Weights of a small transformer language model: rotary positions.
MLP neurons of a small language model. Each row is named by its layer, matrix (down: output weights) and neuron, and shows model dimensions 0-191. Each number is 128 + 24 x the weight over its row's rms, rounded and kept within 0 to 255. Numbers have three digits each. A neuron's up and down rows have the sign that makes its largest values positive.
Before each neuron's rows, "fires before" lists the tokens most often just after its 100 highest values on Wikipedia text that the model never trained on. A number after a token or word is its count.

fires before: "ro" 16, "r" 14, "in" 13, "rib" 12, "d" 11, "en" 4
L4.down450:149146169178109122138110153137137111160084096125127176119095152169132155161150120164113149150178111123104163124115142183107117118140111117141130166170099109140141129191134089140122123153167138133131146174137135123130074118106141173136149149150125116121131141151154090128077131159148138120110125156124183138117126145120157112129144111149141063148101098099086163145125137130072115136130123106156129156116137140132123106152137152158152154134132076124174159102092104145133139145133114127143120138135143156097129145138136160116132184128134140137107142124106136129114073105120158123

fires before: "ed" 23, "ely" 10, "ong" 9, "ail" 6, "ing" 5
L5.down172:138090138179138120134174099149123142127136135153097166119153148142114112153130168153123128121132115120168111112161117165150140149147140100123138170166122107112137096127131121076106152116134135135123145146147093129119118166136141133140146142177166109142135081134191156155162123136103103121127114162165134143084180132131146143133121125146145148150076165116137132154117145155117129117102105076142121093140140109157136157145125109156116152138124155119118109113113139130141152148119152079104171193094097082139125135145090150136078168106156126120144132065103134106127095158122126136

fires before: "s" 15, " of" 13, "ing" 9, "k" 7, "ents" 6
L3.down47:133136117074148121116091093106130145140124090138138147135149160153116140081074137129135125137144122103157107091125202102135135117109125125130128086144063082124108101121112150125130119111133134166154161160162116146113128144146131128086155161123111128142150117121150154119124135133120117123124145107130116127141127129085143102120143149105152119130112181147147128201087129137095143102146115151069134118107151148119098116145119135154165147154132118167117159079103132115164078101160107123130132123108131155123124103149081126163171095196113115107103144123121099147106140129149131099

fires before: "ew" 21, "ber" 16, "ol" 9, " (" 8, "oc" 4
L3.down28:136087141058111101109059116108087115158148153168137124116122087119148117129165166139112144138128160079155102119131151139105120158125128138155128135128113111122124170104102121133126160145176157135166129150138116133146105167118067139135097130109135078139108103096081139124137129112152131090093132115135150119119190075106144112138115174136129115109100165127131130115129137132128161097138130109132120146130128129159152130144147139074168113100145104137102118110147167145135136100121155150144144132140097110160133155128139135109164106060099142130121080105091119131134102130137110102

fires before: "ther" 20, "n" 20, "her" 12, "is" 9, " |\n" 6, "b" 5
L4.down416:129098151142167123138122123125106119119113115117131105107149114152106143136108162148150140101127119126104112109177152149143110117129133105149134154120143125095139049093105128100128158114158094144113172133150135154103131149121200107174082179124139117143109136172162127137113147143186092150141127156104129091132098107115088126085128138097138142125162117101131133126146145132113116087103118157117102138155075116137117079103127125096177160102135123075125092104099160146127151129126131130125114142154145087165161101124138131075098102109106149175153136121138132118119101122146127125

fires before: "20" 49, "19" 22, " the" 7, "18" 5
L5.down234:092190141155123112142169116166114120128129133135121158129128107156177176132116130123121120118127131142130134147103131104119112171114135087166154209145101148124116083134162132143092127113160110140097130121166117111133123097093100091102163168095168133139143109131150103130105121129128121123120174126134121136127146104153119165102125111119163108168148116109156172154140085081126100126133140136131152091095153116129152112096157149166117099193114103110123154111153093125149111177097148120140130149136093108131144125102128179094102134141123131131131160100122145172132123145105147134

fires before: "w" 13, "il" 13, "z" 12, "ft" 7, "4" 5
L3.down489:132110169099130127129096082109116150119103156125153086115127156143108124106180140128098100150166155105152164124127113129142128128108081145079107145180095111115162152147109115116117129151118151128133084129131123107117107137138119093095110105109154158164156078119133117139116156075152114114122097171120141137109143113151131124161117148097123104168098163139089116080135090145098038142128108105109094120153097120146095124096146124120091134117163131108121118107147133137109139129130070135133120117109099104146136111140144136118172095128127096118105155152159114157146116168140140112

fires before: "ine" 15, "th" 14, " States" 12, "ag" 5, "l" 5
L8.down144:108116147189125124185106136190124113121148099126149107118103158149118112117129124104166147133149100132127124132159112139163128140129112124096137146082167112131089176054164105182129132115069129119136121115121136117097160139096132149087133123095134113145145102123115143167162109152105104113105121133124097141115108126123115108091170133103104121099102122132132123083154148086152069110160113117129122146124164105087114103124125131112142122111136133113106156129093130116150158085102149173111141087142116133146136161152132155157142130118130166118140129171136075147099128159123147122

fires before: "ile" 28, "ice" 9, "at" 6, "y" 6, "ild" 5
L7.down404:159100132172090155117118112117137105147149125154167121149072136128174121088107182122115110126103164124100156116177154098172119132152124088138114147112137110130084082092157098145138152129096136134137149101141133133139114145095131127152093137162104145149130095127129111119102133100072111114080102117134163100137123127129130142155157165121147115130118143104100137066171130142120058119146114140103114101145145158159113105153140093127144133085114168128118101130145115116116119129128113126129139149127118072129095138127105131134153164124135152116111144135169121061138129122094158151

fires before: "ia" 33, "y" 13, "ey" 8, "land" 7, "ian" 6, "i" 5
L7.down2:138188126233102140160133121167099129120124158108103113155112130145152140131120154102138150097130123160122133127149150094127124148153109138112133135116130155122127165097095119120133144125136137125139141105126149145111120154116143144069145142085091087142128095136133141144116118132108075137164137114128117111121137128113164114113126105115114093128109136143134118094209125133184094121121138055073118129161111147134129114127139125135158177123094095140113112110141130100139136140139135158144125115147129133103178091152082112128146121078153143093104125108145152133079118144131150131

fires before: "ob" 12, "j" 11, "a" 11, "J" 7, "uch" 7, "ank" 5
L7.down302:150161081140080131108153164112141096101079146150133158137147112129146153157149108132129141104116174126114149126123140091093142125092090126138126103093118096133127104142160112134148106141125117094149154136163104132134100120093117166098132167145108134123125141146090133161168112135117115133175125085138105147108130139109107136061102170127121134107119131130142113080133158129124102148132140155138173148129145137177141100125157168168128133122124172162124140127142113089154114117129133162122151124121146155102137095160188160158086158115157154167118109098178090122096119144123133130

fires before: "ro" 18, "r" 14, "in" 13, "rib" 11, "st" 5, "n" 5
L5.down462:114118136177088133165112171144106160128106125075151136111121147142150127140155090136114129137125112134131165116140115142132150112132138138122171140170155128152117105102108125122146110135138095121116139102121149170156140139125106117154131094111092146114124122174148102115168139094120115112097147134167096169130155139143096108169138105117121133100092165158141150077092124100092087106154146162116111130125087104119136099154142178155178163119115113123122121139129140123145138145164141117128137169135115103180142163181086182117120120103157142125142142110154082083098146115172129118